Weights of a small GPT-style language model, trained from scratch on English Wikipedia.
Size: 9 layers, width 256, 2 heads of 128 (1 for keys and values), MLP 704 SwiGLU, vocabulary 8192.
Training: a variant of Adam for these matrices, 601M tokens, 9173 steps.
MLP neurons of a small language model. Each row is named by its layer, matrix (gate and up: input weights; down: output weights) and neuron, and shows model dimensions 128-223. Each number is 128 + 24 x the weight over its row's rms, rounded and kept within 0 to 255. A neuron's up and down rows have the sign that makes its largest values positive.
Before each neuron's rows, "fires before" lists the tokens most often just after its 100 highest values on Wikipedia text that the model never trained on; "fires after" lists the tokens most often just before its 100 highest values on Wikipedia text that the model never trained on.

fires before: "=", "\n\n", "In", " He", "He"
fires after: ".", ")", "s"
L6.gate134 [111 105 117 131 125 172 126 155 135 123 135  94  92 115 130 119 148 126 136  82 135 207  96  91 122 128 167 143  94 117 143 158 103 110 100 111 161 148  90 149 112 132 113 158  98 149 135 133 154 131 140 133 127 134 120 120 142 148 180 191  79 130 129 105 110 114 128 142 140  88 104 150  95 144 110 145 155 139 116 102 116  83 111 131  85 144 148 131 156 163 151 102 127 118 109 139]
L6.up134 [138 119  99 152 166 145 147 138 125 124 133 121 106 137 111 151 151 144 145 152 147 156 119 114 149 123 115 195 122 101 122 128 141 128 126 154 145 177 122 172 138 104 142  92 123 130 117 158 110  77 141 120 102 146 167 113 141 127 139 125 122 128 140 158 153  80 111 116 114 136 116 116 138 135 146 127 135 127 133 148 159 136  94 135  98 102 163 166 124 169 107 123 113 104 139 130]
L6.down134 [125 114  92 134 145 153 133 139 120 112 143 132 147 136 124 132 142 179 103 105 127 151 125 129 105 111 135 138 112 103 144 137 138 142 143 126 128 146 119 173 132 145 109 117 138 125 137 136 133 125 113 144 137 255 131 126 119 109 173 111 121 129 113 134 126 115 135 120 139 137 122 143 150 146 101 117 127 143 139 129 114 122 109 113 109 127 129 136 154 152 160 109 120 155 106 151]

fires before: " the", "-", " which", " his"
fires after: " one", "-", " first", " two", " some", "|"
L5.gate601 [156 104 133 101 107 164 128 104 126 114 154 171 146 154 118 109 112 117 164 142 130 113  79 136 139  98  76 150 142 127  95 125 138 151 108 123 156 131 131 129 138  92 133 147  96 101 111  94 153 139 177 165 131  51 102 128 117 125  75 118 120 180 119 129  79 154 109 111 153 144 137 140 132 126 100 148 116 146 118 145 107 154 113 107 129 168 116 110 129 132 136 115 130  94 152 117]
L5.up601 [ 98 137 167  91 150 138 154  84 139 147 182 118 122 104 106 143 113 102 126 147 126 130  95 142 166 130 133 125 157 122 126 137 154 120 123  87 110 172 105 117 168 113 113 146 118 107 127 138 123 164 146 140 102 140 170 153  97 126 125 170 147 170  94 143 130  94 113 148 139  92 114  64  70 105 154 101 144  64 115 114 171 150 123 133 111 144 139  77 104 150 137 146 110 109 115 148]
L5.down601 [128 153 110 101  95 156 156 132 136 134 150 111 107 113 125 130  97 118 161 136 122 116 129 140 163 151 105 110 110 115 145  89 144 132 107 103 155 110 159 129 112 144 131 159 100 159 160 110 144 145 142 141 131 133 141 115 138 146 120 112 103 120 139 151 102 106  81 154 156  93 177 119 139 133  97 105 127 160 154 161 117  74 119 136 150 155 141 139 188 165 122 127 125  99 119 138]

fires before: "|", "\n", "-", " Qualification", " Goals", " Apps"
fires after: "-", " Apps", " Goals", " Pts", " Su"
L5.gate504 [109 101 123 147  80 106 128 107 113 127 135 117 163 106 111 108  95 150 127 169 114 106 119 113 130 134 135 143 138 158  88  89 142 103 126 132 134 108 156 150 150 191 113 130 114 122 100  81  87 170  72 142 128 115 148 162  79 159 157 143  86 152 141 106 139 107 131 132 125 123 134 151 144  99 123 142  81 154 133  96 138 119 114 137  96 114 139 126  93 131 179 103  82 108 108 132]
L5.up504 [154 101 105 154 112 124 143 110 155 158 173 156 125 123  96 130 124 135 127 100  98 135 106 135 143  78  77 134 144 120 119 117 152  87 174  92  78 104 116 114 131 163 135 124  72 151 127 167 132 133 142 122 117 104 198 166  88 102 101 137 108 152 137 135 146 143 162 124 120 103 145 101 115 147 112 154  96 127 111 113 134 119 132 130 142 176 119  96 149 112 104 117  98 158 131 117]
L5.down504 [134 159  94 117 164 167 142 150 131 143 107 156 119 119 122 159 102  94 105 116  95 117  88 157  90 133 119 132 108 101 152 114 126  96 124 107 114  93 154 125 125 151 138 117 123 137 110  95 120 130  97 121 162 228 162 154 132 119 128 112 158 145 116 135 122  72 125 146 126 110 121 146 141 104 135 126 124 146 124 152 141 126 141 133  54 120  89 139 169 149 126 116 113 133 103  79]

fires before: "="
fires after: "\n\n"
L6.gate442 [104 103 102 127 109 160  99  64  94 120 130 130 164 127 126 155 109 112 145 140 146 125  84  69  98 130 154 142 109 139 100 110  93 101 120 125 147 107 121 143 124 144 135 128 140 146 137 101 119  64 101 144 163 156 125 152 144 100  92 102 154 137 143 141  89 149 118 148 135 142  84 102 184 165 110 162 171 132 137 167 121 136 121 126 108 144 130 108  89  87 154  89 129 128 153 116]
L6.up442 [126 121  98 163 180 112 160 123 101 121 174 147 145 131 158 144 130 123 123  98 128 108 142 133 171 155  93 144 152 148 151 113  89  97  98  91 137 166 101 145  98 138 157 179  93 127 150 151 109 141 113  91 127 140 135 148 128  95  97 146 141 126 123 122 117  91  74 137 126 132 128 133 108 212 132 140 175 123 104 166 132 158 109 175 134 141 135 146 127 135  93 131  95 145 141 106]
L6.down442 [131 133 118  82 152 126 105 126 113 114 155 135 164 148 142 126 187 150  94 155 102  82 108 123 137 152 138 128 117 157 105 169 107 137 128 156 154 167 103 141 116 102 124 131 141 154 119 127 153 149 114 109 131  56 114  95 152 107 153 152 117 149 121 105 163  92 144 106 152 139 122 139 167  64  96 156 100 130 121 115  91 133 117 152 131 153 100 177 155 155 161 135 177 112 105 143]

fires before: "-"
fires after: "|", "-"
L6.gate247 [174 195 140 116 140  93  76  71 122 126 111 121 123 144 121 161 132 146 173 129 132 122 100 114 126 150 156 113 128 118 107  88 137 158 124 140 113 121  99 136 166 102 139 153 124 104 126 139  91  95 123  90 152 125 165 114 109 136 125 127 146 157 137 115 140  79 128 131 147 182 152 112  94 143 152 126  90 113 100 106 128 124 135 122 184 140  83 131 115 177 124 128 112 142 102 181]
L6.up247 [139 110 115 157 169 122 140 147 122 136 140 126 135 127 115 155 142 110  94 170 162 129 169 128 159 129 150 133 131 117 136 157  93 131 119 131 177 147 127  90 132 155 128 123 140  96 130 162  88 114  85 153 100 137 131 161 115  98 146 124 154 140 165 132 133  82 111 117 136 132 158 110 160 159 146 120 144 129 180 179 150 123 104 190  95 133 147 150 108 149 107 104 147 135  88 128]
L6.down247 [127 107 142 119 128  76 135 110 161 140 102 114 145 147 140 121 115 124 101  98  80 133 153 168 130 107 158 143 102 164 105  99 117 149 157 104 154 103 155  97  89 156  99 149 118 143  94 116 170 164 109 147 123 156 124 129  74 142  86  71 124 135 119 153 154 147 131 136 147 105 175 136 103 117 158 159 176 130 150 143 129 112 127 103  97 180 140 167 124 122 144 131 161 145 129 151]

fires before: "-", "|"
fires after: ")", "=", "a", "|", " |"
L6.gate394 [138 115 111 171 143 172 126 103 136 103 125 129 110 166 123  78 108 126 174 131  99 152 135 143 125  87 132 116 131  95 107 118 134 104 118 116 154 161  79 105 140 158 151 122  92 103 117 134 133 136 156 139 136 159 110 124  78 151 131  80  97 158 159  77 110 117 128 144 177  86  91 102 133  99 145 131 134 127 114 143 133 113 158 183 167 103 154 156 150  85 131 104  91 143 124 111]
L6.up394 [156 124 112 115 102 109 106 130  96 146 149 195 168 164 133 104 129 156 152 148 135 108 117 133 160 193 152 107 141  90 138 127 122 107  87 113 131 126 117 120 120 162 105 141 122 122 122  96 106 170 134 113 127 170  86 115 127 119  98 110 100 124 141 142 102 102 166 132 150 144 119 137  86 151 105 150 180 146 125 146 135  74 117 137 171 142 125 181 137 172 108 110 136 145  92 129]
L6.down394 [113 148 143 117 141  87 156 158 141 134 113 121 126 144 137 161 140 142 106 146 133 128  85 137 142 124 135 118 116 150 133 119 107 140 133 123 139 105 136 133 129 116 122 118 128 128 123 134 117 104 116 128 112 255 149 127 143 138  91 176 123 123 113 150 123 124 113 112 105 137 153 159 114 136  94  95 129 142 140  84 129 109 121 105 117 134 131  98 106 121 132 131 142 115 120 115]

fires before: "-", "\n", " 7", " 8", " of", " 6"
fires after: "|", "-", " Notes", " 6", " 7", " Final"
L6.gate178 [136 132 125 129 149 111 144 139 116 114 137  98 126  98 133 117 106 135 132 114  68 116 118 146  84 172 132 114 101 140 157 159 152 138 131 147 112  88 132 128 148 153 116  89  96 120 178  94 118 136 130 106 119 155 151 141  90 131 125 165 107 109 139 109 135 116 133 110  94 167 132 157 140 119 141 130 130  84 100 150 129 149 154 144 129 160 100 119 121  87 111 163 139 132 119 123]
L6.up178 [173 117 146 107 161 121 109 153 123 113 133 134 145 131 112 201 123 143 139 148 150  94  84 156 112 160 162  93  94 130 128 112 141  95 155 140 141  63 121 127  96 110 133 125 129 128 110  94 157 122 107 102 150 102 144 125 111 130 121 123 136 123 149  87 185 160 148 116 128 164 111 164 112 171  96 165 130 110 137 128 124 147 126 161 130 135  97 113 126 115  90 154 149 128 116  90]
L6.down178 [130 113 143  99 148 113  89 106 176 125 130 132  97 143 125 142  71 110  96 157 163 117 153 150 167 124 155 120 109  99 147 140 130 140 131 134 106 138 163  63 160 149  97 141 147  97 124 147 145 156 148 111 133   0 107 123 101 119 131 113 125 117 151 148  80 114 120 133  92  93 133 161 130 163 125 117 132 116 117 135 110 108 128 130  89 182 104 126 128 114 149 150 150 133  82 107]

fires before: "|"
fires after: " |", "|"
L6.gate361 [148 118 163 100 109 171 114  88 125 120  98 101 173 137 106 181 126 131 175 140 107 113 141 122  94 141 154 120 107 137 128 137 113 107 108 126  86 108 130 177 172 143 165 139 117 116 177 123 128 142  98 135 134 107 139 151  81 120 169 101 179 143 123 128 106 108 117 122 129 108 168 109 153 163  92  94 109 145 116 131 102 123 136 162 139 128 136 109 116 145 126 165 142  99 120 111]
L6.up361 [ 98  80 129 121 142 148 140 125 155  59 145  89 100 112 103 175 110 112 127 114 178 109 135 125 116 160 112 104 148 119 142 144 120 141  76 104 112 101 163 163 129 123 124 147  90 117 164 159 145 141  89  74  77 166 165 164 154 101 123 152  96 118 101 121 134 100 132 132  78 175 171 121 114 136 159 124  98  89 154  96 159 125 109 152 162  89 109 147 147 123  81 160 121 129 146  89]
L6.down361 [109 109 113 120 132 112 159 112 155 102 158  86  99 125 119 138 122 115  88  73 147 127 156 121 161 118 135 137  84  55 119 102 127 146 125 109 133 102 148 108 119 109  80 127 100 131 115 145 130 109 157 109 157 199 162 130 140 142 117 153  87 129 130 101 127 125 119 116 167 145 125 125  84 150 110 119 159 104 154 111 144 110  76 198 129 134 132 148 113 114  84 102 116 132 145  96]

fires before: "|", "S", "u", " which"
fires after: "-", " U", " Tel"
L6.gate234 [130 106 156 119 133 109 147 165  68 152 137 112 109 107 100 108 109 142 134 130 157 124  89 137 123  95 116 115  77 125 129 161 109 117 112 103 161 116 147 133 150 126 130 129 166 125 121 143 160 176  95 158  80  96 115 142 128 127 145 129 163 134 119 126 124 118 131 120 147 119 120 142 157 104 147 128  97 114 147 170 102  91 109 125 136 144 118 115  96 152 111 157 149 108 162 165]
L6.up234 [147 141 136 157 119 122 154 149  91 166 133 117 126 114 107 157 126 116  68 127 143 170  79 124 112 154 137 151 120 102 104 191 131 115 123  96 142  98 147 120 147 150 116 142 139 155  94 108 120  94 125 157 121 126 139 130 134 124 120 156 131 175 170 160 138 117 146 146 109  94 132 158 127 127 144 114 128 153  67 152 103 135 166 140 124 140 112 132 189 131 145 130 172 150 131 140]
L6.down234 [171 157 126 126 174 154 114  91 136  98 130 104 149 150 182 123 146  97 108 117  90 119 116  77 127 132 156 145  99 167 150 127 136 157  68  88 136 108 114 105 111 107 181 132 121 171 133 146 109 136 122 121 126 125 102 139 150 148 117 173 138 105  60 137 117 128 134 133  73 102 110 143 129 137 149 127  93 147 119 132  74 135 135 122  89 139 100 162 102 147  93 129 132 127 122  83]

fires before: "-", " |", ")"
fires after: "|", "-", " No"
L6.gate312 [181 123  80 101 148 119 139 115 137 167  60 149  94 139 123 157  70 119  76 117 133 107 164 125 137 134 113 108 115  87 122 128  96 131  88 141 125 111 121 159 151 143 127 128 139 100 177 111 109 156 139 107  91 143 106 111 134  93 100 123  94 120 133  88 125 121 107 126 131 153 129 143 146 149 126 148  85 105 163 164 162 137 106 147  97 137  86 120  92 123 145 133 127 123 142 116]
L6.up312 [154 104 148 150 109 130 141 139 114 136 168 148 206 156 129 158 152 138 130 158  85 114 141 135 138 135 133 150 152 160  82 151 141 135 148 167 181 148 116 173  85 151 118 157 130 138 141 138 129 136 115 126 113 125 122  97 110 110 122 163 146 142 167 126 139 142 164 119 132 145 184 128 143 126 151 113 114 132 103 149 113 161 169 150  67 150 157 126 151 112 133 119  99 135 152 123]
L6.down312 [135 109 149 141 123 153 143 166 121  93 105  90 109 118 160 105 145 120 136 136 134 130 152 143 128 128 156 117 120 212 142 168 137 127 164 159 122 111 159 145 118 111 137 152 137  76 126 126 140 139 131 151 114  62 110 153 114 130  90 119 135 162 122 110  66 105 117 122 119 141 111 124  88  99 131 140 125 132  76  83 100 117 119  96 152 163 149 144 145 119 151 147 101 170 111 137]

fires before: "|", "=", "-", "The", "In"
fires after: " |", ".", "|", ")"
L6.gate426 [128  93  63 113 124 141 127 119 105 120 140 143 131 147 158 133 130 129 102 121 119 147 110 104 135 143 140 130 114 117 106 145 134 103 107  99 106 105  73 136 138 165 130 111 140  98 163 130 162 123 136 120 116 125 136 153 102 132 162 108  87  88 116 169 132 118 113 186 110  97  98 110 111 155  75 110 163 147 168 116 127 109  69  90  73 130 143 149 114 144 143 123 111 105 114 119]
L6.up426 [112  93  98 102 136 157 164 116 118  96 116 117 115 138 121 135 121 117 117 125 123 181 116 119  88 101 125 111  89  86 135 157 101 109  83 100 105 129 123 119 132 150 102 140 114 105 101 162 169 164 135  78 147 161 131 147 131 120 133 159  88 118 144 131 130 115 122 143 142 135 125 102 105 131 116 129 130  78 109 105 151 106 115 126 109 136 123 130 135 145 157 140  95 145 122 131]
L6.down426 [125  93  91 101 125 142 140 137 114 105 129 118 115 148 109 128 130 131 106 137 134 169 131 131 126 113 110 126 124  76 153 147 127 134 100 112 110 129 132 112 132 138 114 132 118 114 112 137 156 147 146 108 145 255 114 134 143 118 132 146 119 115 117 126 130 126 135 140 139 131 118 101 120 125 142 123 111  90 136 120 146 133  92 121 123 110 125 140 143 136 141 137 108 142 134 146]

fires before: "=", "|", "-", "The", "In"
fires after: ".", " |", "|"
L6.gate26 [122 130 130 120 119 120 149 117 113 114 128 122 123 127 137 136 105 125 116 162 120 126  96 122 129 116 155 113 143 104 123 145 103  82 101  96  93 118 114 118 120 189 134 119 142  83 150 152 133 152 131 122  95 168 145 173 118 140 172  97  86  98 146 170 134  98 100 154 113 113 122 132 131 119 125 139 167 149 139  98 113 104  96  94 105 153 162 158 144 133 151 115  96 118 109 149]
L6.up26 [125 117 123 107 120 150 162  98 105 105 122 139 131 136 115 127  89 114 111 158 141 143  99 124 134 116 130  82 147  73 137 156 100  89  96 107 114 106 127 115 109 158 146 156 101  99 126 149 153 142 125  95 148 189 151 156 126 139 156 124 100 122 177 158 128  83 105 125 127 120 116 117  97 135 111 142 146 111 123 102 119 102 136 146 132 147 140 146 164 144 139 115  86 139 124 127]
L6.down26 [128 117 130 130 121 131 135 130 128 119 125 126 131 133 124 129 130 120 128 129 130 128 123 123 134 125 124 110 135  79 137 132 123 112 132 127 130 125 132 120 139 135 135 124 127 122 126 130 137 121 125 123 138 255 128 137 129 131 129 130 126 140 136 133 125 122 121 128 126 121 129 123 115 137 125 126 128 117 127 121 124 119 120 123 135 128 132 125 132 128 124 118 121 123 127 125]

fires before: ",", "–", " season", ":", "s", " he"
fires after: " the", "-", "In", " In", " 18", "="
L6.gate135 [ 96 136  92 168 156 154 111  99 115 129  88 131 126  86 127 141  90 111 131 103 114 140 131 142 154 184 143  97  98 100 173 148 127 135 115 140 184 160  84 153 148 110 150 162 125  85 162 135  80 178 148 180 135 144 117 132  83 129 115 134 137 157 109 111 141 106 143 120 112 118 157  89 128 124 140 136 171 137 130 127 139 115 132 163 120 121 119  83 159 123 162 164 119 180 129 139]
L6.up135 [144 132 107 122 149 169 110 152 171 155 112 100 121 160 147 141 147 165  94 119 134 131 119 100 160 169 122 149 132 126 117 168 130 140 106 172  93 102 144 140 100 148 111 140 135 111 102 148  94 143 116 127 116 121 123 131 134 138  94 131 140 143 145  94  80 121 172 156 138 115 137 123 114 116 136 109 136 173 147 108 138 103 147 115 126 100 129 137  85 152 128 147 106 154 177 112]
L6.down135 [145 127  78 109 170 164 148 127 134 101 104 113 115 119 104 161 129 117 141 106 135 142 164 159 106 142 109 143 109 170 132 164 110 144 115  64 132 115 153 114 140 137 149 130 121 146 135 125 153 115 125  95 141  41 166 139 117 137 151 135 147 116 136 122 106 146 110 137 116 138 160 111 108 109 168 120 136 117 169 132 126 106 146 129  89 122 112  79 136 158 111 126 116 120 154 101]

fires before: "-", "=", "The", "In"
fires after: ".", ")", "\"", "="
L6.gate267 [115 129  86 102 153 175 152  97 153 104 126 135  66 139 123 179 141 135  99  86 128 151 103 103 138 128 139 101  83  99  98 182 117 105  96 119 155 108 116 161 165 122 112 157 123 133 150 131 123 137 127  92 141 151 117 119 111 111 145  88 112 139 169 148 129 115 108 162 134 140 122 152  95 148  89 107 199 148 138 143 136 106 139 119 110 112 124 114 162 127 148 142  95 105 118 148]
L6.up267 [137 121 130  97 115 129 155 118 158 109 132 136 130 140 127 207 141 127 119 137 123 139 121 164  48 134 123 133 147 122 116 172 112 135 104 142 108  76 150 140 128 184 122 134 127 100 143 156 149 176 102  88 133 144 135 156 117 120 141  97 143 116 127 168 135 129 121 144 122 140 112 109  93 156 131  90 158 111 117  95 138 136 127  94  93 109 122 113 116 139 156 121  98 104 133  89]
L6.down267 [132 107 126 135 115 129 141 136 128 124 120 142 111 124 144 118 118 142 131 122 122 163 105 132 153 108 131  86 118 100 146 139 107 128 128 135 152 127 118 122 129 126  99 137 150 135 130 120 122 131 136 108 115 255 110 122 127 126 134 116 108 139 145 140 140 120 147 134 141 131 138 124 127 153 109 129 147  94 124 108 139 126 129 127 126 135 126 118 125 116 117 138 112 112 132 106]

fires before: "-"
fires after: "|", "-"
L5.gate350 [111 101 155  87 135 142 143 132  95 167 162 117 156 134 137 117 137 170 112 111 121 131 152  71 123 114  49 154 101 154 133  94 141 146 153 136 108  81 111 120 131 157 146 151 172  88 111 137  81 169 123 113 105  88 127 100 129 100 118 144 141 125 143 126 113 132 108 165 114 122 108 148  97 124 112 164 137 136 123 139 100 123  95 137  99 147  93 158  95 112 115 160 109 147 163 150]
L5.up350 [153 133 158 105  97 154 155 125  97 125 129 120 145 168 124 121 121 151 129 149 142 107 165 114 135 138 128 113 145 161 141 159 151 148 144  81 182 140 127 131 102  93 131 131 144 137 144 126  94 145 125 111 112 132 104 118 130 162 111 141 139 123 129 114 154 137 115 175 141 158 137 136 153 107 122 190 148 135  84 187 124 114 158 146  95 169 126 177 145  58 110 142 130 141 133 110]
L5.down350 [108  90 151 133 140  97 126 136  99 173 102 128  98 110 116 148 161 158 140 149 144 149 104 107 109 150  91  76 116 166 136 123 142 127  84 132 139 114 140 121 139 115 165 106 171 147 109 133 166 145 131 142 101 154 162 177 124  99 132 161 117 150 128 164  98 127 150 137 116  90 108 130 126  89 135 120 129 113 160 191  84  99 123 137 126  98 118 158 135 141 116 135 137 124 113 142]

fires before: " the", " his", "nce", " these", " its", " which"
fires after: " one", " some", " all", " most", "ff"
L5.gate48 [166 104 127 134 144 117 138 113  96 133 176 126 120 153 161  82  92 116 122 115 116 127  90 113 132 112  87 147  98 163 112 152 136 114 171 135  98  94 111 123 158 105 141 114 133 126 131 127 125 153 145 143 113 131 112 114 104 122 117 125 139  84 111 104 156 152 148  94 166 150 155 118 117  98 122 121 106 132 123 113 131 128  89 147 113 126 116 126 115  65 125 168 180  93  88 145]
L5.up48 [136 100 119 143 111  74 130 124 134 143 164 140 129 170 121 112 126 108 146 159 143 141 113 131 118 155 120 132 110 126 103 194 120 129 141 162 147  95 116 105 135  76 168 151 119 100 128 177 134 119 148 141  41 140 114 133  89 146  98 167 123 145 106 140 122 136 149 131 161  75 162 110 150 129  76 136 126 145 126  83 160 111  89 143 139 173 177  95 146 151  82 140 169 115 124 142]
L5.down48 [138 125 100 155 162 156 154 113 131 125 147  93 134 140  94 117 104 166 142 151 111 116 112 117 105  95 119 154 155 113 118 127 130 135 114 138 140 139 127 139 101 108 117 159 119 118 112 133 131 144 171 180 119 232 120  88  98 155 148 102 121 105 123 117 131 120 130 143 140 102 156  91 134 101 111 149 134 155 112 119  96  79 152 147 137 139 119 153 141 157 137 130 144 137 122 102]

fires before: ",", "ion", " he"
fires after: " In", "In"
L5.gate369 [106 123  80 144 119 139 110 122 100  95 115 144 121 134 123 127 141 152 126 110 114 212  81 120 130 110 151 145  77 104  98 142 109 133 129  76  71  92 105 106 127 128 148 103 145  98 137 133 131 149 102  86 136 171 117 123 144 139 130 119 127 140 104 138 124 102 131 129 118 157 122 134  80 131  89 156 121 120 110 159 139 121  85 116 132 140  98 141 109 122 123 140 107 132  92 159]
L5.up369 [124 121 152 157 148 139 120  91 119 146 124 129 104 117 113 142 113 158  99 101 116 217 146 115 130 184 142  75 120 110 140 125 151 171  98 122 127 162 128 104 129 144 163  87 120 134 155 107 146 136 121 125 151 126 140 124 129 129 136 110 112 117 122 119 139  95 147 118 171 143 164 115 142  69 107  94 105 141 110 146 102 144 143 108 162 100 131 141 136 116  96 121 122 163 109 146]
L5.down369 [136 115 165 133 129 137 117 116 137 134 118 118 156 107 131 132 154 129 139 146 124 139 157 140 124 125 134 141 135 126 149 140 128 169 173 148 114 191 114 113 155 117 143 127 100 115 116 155 102 131 165 101 118   0 123 110 102 148 108 128 172 123 113 127 126 148 154 102 124  84 127 114 153 124 143 126 112 114 134 126 112 129 160 118 110 144 136  82 111 154 135 105 131 128 104 110]

fires before: "|", " %", "\n", " Qualification", " Sea"
fires after: " |", " Votes", " Pts", "\n\n"
L5.gate460 [122 124 124 137 107 141 145 103 150 140 111 131 153 131 118 124  90 116 129 150 125 140 136  94 109  79 134  85 124 149 118 130 106 114 153 119 102 132 119 102 135 149 146 138 142 110 170 135 108 161 124 145 102 125 118 113 100 145 156 102 132 115 101 125 155 132 171 168 141 162 137 112 152  96 145 151 113  89 164  93 165 168 106 143  82 156 112 103 128  96 114 122 146  95 151 136]
L5.up460 [139 131 158 146 100 144 116 108 125 138 146 131 150 133 157 145 117 143 133 115  93 100  76 145 140 131 140 154 139 123  49 142 122 124 150 117 118 131 170 126  94 135 118 146 145  84 125 147 135 107  99 145 127 117 131 152  88 124 103 142 134 120 148 104 124 160 101 140 118 124 112 145  68 122  98 144 162 123 109 177 147 130 169 159 127 122 136 116 143 164 108 155 104 136 112 128]
L5.down460 [105 130 133 132 162 110  83 136 148 136 129 143 163 135 115 105 154 115 159 147 108 137 110 142 111 128  93 135 108 108  94  91 132 125 105 143 135 112 166 165 136 140 113 138  99 131 138 148 117  84 112 104 100 198 101 101 111 136 144 106 126 106 156 180 111 134 120 151 147 131 105 159 145 108 147  87 136 162 105  99 131 102 172 137 142 137 121 100 167 137 113 125 187 101 118 129]

fires before: " the", " which", " his", " these", " its"
fires after: " one", "%", " some", " all", " most", " each"
L6.gate31 [154  80 104 125 104 108 150 129 122 148 156 127  98 163 140 136 113 105 167 163 117 137  95 128 113 160 104 139 101 182 104 132 154 111 135 101  92  88 141 109 136 100 136 117 165 126 128 110 162 107 109 127 134 124 138 105 121 113 111 151 162 133 112 115 121 155  93 169 111  95 175 111 123 132 129 121 137 159 133 121  95 103 132 135 147 133 129 119 128 125 125 151 139 100 130 108]
L6.up31 [108 138 151 121  92 153 127 124 123 140 130 148 122 119 150 129 103 130 104 162 113 143 110 144  97 152 105 127 112 150 155 137 136 164 127 183 157  52 160 128 141 104 157 123 141 106 103 139 155 155 131 173  97 124 165 142 114 135 173  89 129 130 108 112 112 138 100 133 123 159 123 150 153  93  96  97 112 124 150 133 118  95 137 156 141 156  88 129 116 172  96 146 164 131 130  94]
L6.down31 [ 97 141 108 131 147 114 172 120 130 138 115  71 119 106 159 109 105 149 131 110  87 137 112 142 124 120 123  80 136 144 100 122  95 138  84 128  91 125 164 121 144 123 155  80  99 117 125  97 136 159 111 146 120 138 105 118 112 141 164 127 145 125 140 113  97 113 100 130 100  93 126 117 102  91 153  79 115 136 120 153  97 131 126 119 128 140 104 112 157 121 157 112 141 120 107 100]

fires before: "-"
fires after: "-", "\n"
L6.gate177 [133 123 169 133 134 111 143 163 105 110 153 147  71 153 101 122 143 161  96 155 114 151 108 121 142 122 136  95  90 141 156 133  83  95  89 154 135 116 133 136 147 157 137 131 151  91 163 115 101 194 112  93  94 105 101 166 106 115 129  71 137 122 100 115 112 120 131 148 155 113 118 177 113 141 150 105  89 134 162 157 103  82 110 167 103 131 122  72 160 140 134 116 126 128 115 128]
L6.up177 [117 108 118 151  99 133  85 108 117 142 138 164 112 134 160 157 105 145  67 131  90 136  86 148 134 102  80  92 100 171 106  72 155 117  92 148 146 136 153  90 109 155 128 108 152 132 105 139 169 114 109 136 110 147 127 133 131 111 149 117 151 111 161 171 139 131 163 166 107 107 170 151 127  88 152 128 110 131  93 130 160  85 121 113 127 160 149 146 155 157  78 111 133 136  89  89]
L6.down177 [117 142 128 144 138 142 124 124 119 129 118 127 148 112 137 135 107 101 106 134  90 118 106 114 123 109 146 145 141 140 112 104 156 107 148 109 117 132 121 110 131 150 114 137 155 109 111 166 165 140 186 103  74 212 104 131  81 142 124 145 125  94 143 165 135 126  66 134 111 131 146 116  97 136 108 125 178 169 118 155  94 107 156  85  84  99 160 144 153  97 129 115 117 154 139 131]

fires before: "-", "|"
fires after: "-", "|", "\n"
L6.gate46 [148 119 169 130 169  93 119 125 113 132 126 138 110 150 122 125  78 159 105 170  99 110 156 112 135 113 153 130 101 157 119 121 153 119 139 156 131  81 136 160 144 130 118 121 130 114 148 123 101 158 116 121 102 141 128 116 132 112 107  84 124 101 158 149 137 124 102 143 188 138 149 179 113 136 172 119  88 143  66 102 150 168 110 124 143 133 101 123 118 174 120 119 125 138 114 183]
L6.up46 [182  79 107 114 139 111 123  94 109 118 169 119 154 114 151 126 177 137 124 145 110 175 176 113 142 122 140 144 134 139 147 161 166  90  92 177 135 129 148  80 111 110 159 147 148 109 140 114 104 137 176  88 106 139 160 141  82 135 103 128 127 160 171 127 113 129 109 169 101 165 144  93 169 159 184 154 132 100  98 143 144 135 120 141 114  99 127 117 101 100 158 133 114 135 169 129]
L6.down46 [167 118 173 110 121 143 114 139 134 105 131  98 126 125  94 149 114 110 146 118 160 123 116 166 132  83  96 112 109 112 113 145 123 165 123 163  78 147 140 126 135 153 131 127 124 141 161 110 176 138 153 116 136 237  81 147 123 134  86 126 109 142 163 146 121 129 105 119 143 134  97 141 130 174 137 132 123 146 127 102 125 143 113 138 108 121 136 110 122  98 112 109 170  91 108 101]